{"n_head": 2, "d_mlp": 1024, "vocab_size": 4096, "init_out_by_depth": true}
MLP neurons of a small language model. Each row is named by its layer, matrix (up: input weights) and neuron, and shows model dimensions 64-255. Each number is 500 + 40 x the weight over its row's rms, rounded and kept within 0 to 999. Numbers have three digits each.
After each neuron's rows, "fires on" lists the tokens most often at its 100 highest values on Wikipedia text that the model never trained on; "fires after" lists the tokens most often just before its 100 highest values on Wikipedia text that the model never trained on. A number after a token or word is its count.

L7.up402:424449534530470499549428520559564499480515511522564421465529439491445484565492529490442562505484469536575506504478517459504520503460477475486491480470522490503461443479512527549426547485523472473514502526459507451471522557506462497511449484496578483513539547516512520515529535515448551469545473556507560500513516544521451540523472423464424498555476431501474443524481530494488499457574601486470542540475402500512457541426558482495472532491464564543542480533580539520501452539460506516554561464471598471510580514505529392482481496602489483546445491507580544473553512564523541433
fires on: "1" 30, " " 18, "2" 12, "9" 8, "8" 6, "5" 5
fires after: "1" 24, " " 20, " to" 10, "–" 8, "0" 5, "3" 5

L2.up665:502507505495541505475486483477522453487581449526470551441539476511547489482561446577482478451481450572485496492493534515477546500588480477555519556438509484465436508507543465511479476538575413491520484518522488492519467510517522487550562542472461533496468500469490499499461471473528483445475530481464606432466481416510507504411512499434489467458556460447537539478541481465573565546447488514554534456537506532473468435456495577397494451460503559489463445506452476544503552506478487535467529419424570451465546487507444484565528544434458469527466504490507505482490574513515562483
fires on: "or" 14, "y" 12, " of" 10, "i" 9, "on" 7
fires after: " L" 17, " h" 17, " l" 7, " age" 6, " so" 5, " U" 5

L7.up880:514432506475521484451460509485502450472423509528546434579500474553498502439477581517515531518520536462525535541530554461511461556438526495558492525504552499479455480529454541483497435491525508521478510571486501516504524579500474452510486541527479476554484543513460497449433516490477464459504448421441484501514543530551424503527438558477500582514557452484470494506510481551542469506554472500431515453548531496409518455518485473508426395474528571483488437466498608553491457504492521559516409477545481498478543538480494422460503470463435477472492522499533490529552476517463520522
fires on: " –" 18, "0" 15, "/" 14, " —" 10, " Website" 9
fires after: " |" 30, " " 15, " /" 10, "-" 8, "." 7, ":" 6

L7.up663:514512471487559464499459552560478481474539483523520525485520524529520548562457492485547544570483522522430482503539520453542525493539483485471515527489452480555514486528490483543510463437516519449516510528459481525423518520550500546496501498529518538552514533462480442474475474474484429509488530501488545508454499394542524487472417540533452571469542504515488501373558502434554506489532547482533523440539570469561449466473501485499443378585478522514482510531573463519448461508472491436454578439460535502475526474530487524538504479526458515530422491515485490543504493511518575552
fires on: "0" 64, " " 5, "-" 4
fires after: "2" 64, " |" 10

L7.up33:491517523534519470495418484521498478469551482512529547515563480488535513518469538527512543498403472510506374513518505466504454548521492541522505479546492529499504462507448554520508535400580509535580459423537463568519472479521521485468496552480520473575481498493510551533507420514525501465461440426523461492440502522500549448512477520426490537481430508468532442506516552541501511486546532489491508508488484447443492515526474534567518470528602493460509521552516578552513480488462516551524441467490541457445518532439465493425395505458478453506474496543537571519426503507481528595
fires on: "4" 14, "3" 14, "2" 13, "6" 12, "8" 10, "0" 8
fires after: " " 35, "1" 24, "2" 17, "–" 4

L6.up533:478571532564541428501492467488491491522510468577487477459480567513506512596514497567567519520562465495552525523548579533405461547538483482466429563468509532563358445536573471490502462513477584468482582497457491463482513490529501500494505466447480413532503507534477421517478504474462477442456503532519498472507446556481559491543505473425459527486405537504508389439471438466533505474595506505495502488513499502522486459515479441539523427553495449474534530472541551430495482456477458458492497477447518511476439513465488464551511473483445541576493570450467511482444487495483483537
fires on: "0" 57, "3" 7, "el" 4, "as" 4
fires after: "2" 58, " " 6

L7.up266:561353455488483464507407509495509499512516533463511527492460511592481558485444551456438475438481503456516490526524441490498472532562522508545517510553619534507445448532462504503469490528511477524539511484503542541460513549494463480491503496479470470544523516491490500556531501551453511517557482469545561487542471486459448511500537522523502506514456465486522543429517519480547534522559470499440499486476524482516449433499533452430436498487532472467519554558559528485495420472490478491507482468524489489465514516495488496487458422448466546466475490533500607519502528457594482554
fires on: "4" 34, "5" 19, "6" 12, "3" 8, " —" 8, " ±%" 4
fires after: " " 65, " |" 15

L7.up437:508552463518518560495483514488512417536511465504562587579497479495459500521506528527527531486469436419585488461420526468492537465462434446474488498481472553507495477463470530500490531482547517483505523498490533536541545476435479467492523471503423512538479447510435549449527539440533530516549530455557478526509528495496401498508468515535495484454537460560459541450453497464490524455540550459515504534537396466491415471424512411492588460490534461457448561525522471444566469498517468514450534476487535601518490482555580450556519487488516527547469481517508540428460506443477466452
fires on: " " 86
fires after: " to" 18, " and" 11, " In" 10, " in" 10, " of" 7

L7.up658:542516523503562535546515462510476488415563547565566627504471441552452553466463480458532568539549458519477472500543466469485540455491438503500514419514512409501515490526522462528528454443456531608455479581421513450532472511504508526573489491507518454433515466527407461490465522590477468513427481511498524541441519477495522471492475438554479472490493513489497496397448484525507469465514517443485522513435483456467473475502539450507480514555459496508511519515526514484477508561497574432527542524501569505476550469508486496546507538561496445468505521500511499509529498521491512468
fires on: " " 46, "2" 15, "1" 11, "0" 6, "." 5, "6" 4
fires after: "|" 41, " " 11, "9" 9, "0" 9, "–" 7

L2.up918:462489537444498547490444462546507529517557511580449571440493503515482551477515445538462590514546504515504500516445458533445484477482525492562513495531469467526549498530482489480555494497485465517527447440489540514537429463520460449472485549533471641502519505430527494474473500533494506463505475451457541486517536510496516524474496495500483503483465551512543523440496549463556618523483466591514483552511496528455505479500508489556536531482454398452431449530500433504522524547475477507510497500458529554546520430498546533473543498475537426453492510503522507455521525437564528542
fires on: "on" 27, "y" 7, "ed" 6, "es" 6, "ult" 6, "ell" 6
fires after: " l" 11, " C" 10, "b" 9, " c" 9, " B" 8, " L" 8

L2.up244:559453479423575507494492442476493487543515447469497550473553500602492542484507522536516488552514499525510476458484519483475477490579568556482559508460556497492477562514516434490507437469541565484509441523539537476481448508528495496487486547501481501468494484468425489445524427444440537543497456506513507537442416501498483493489501520482451629545448439455380450434501492520589546546463494517519528500524471504443486495497495455487497465500490557460502476451481490511472478443469466535530562511460505516453543499510495540465482505502469466499461499508584580492509471408513452512
fires on: "it" 11, "i" 11, "is" 11, "es" 11, "on" 9
fires after: " L" 43, "L" 11, " l" 6, " v" 6, " J" 5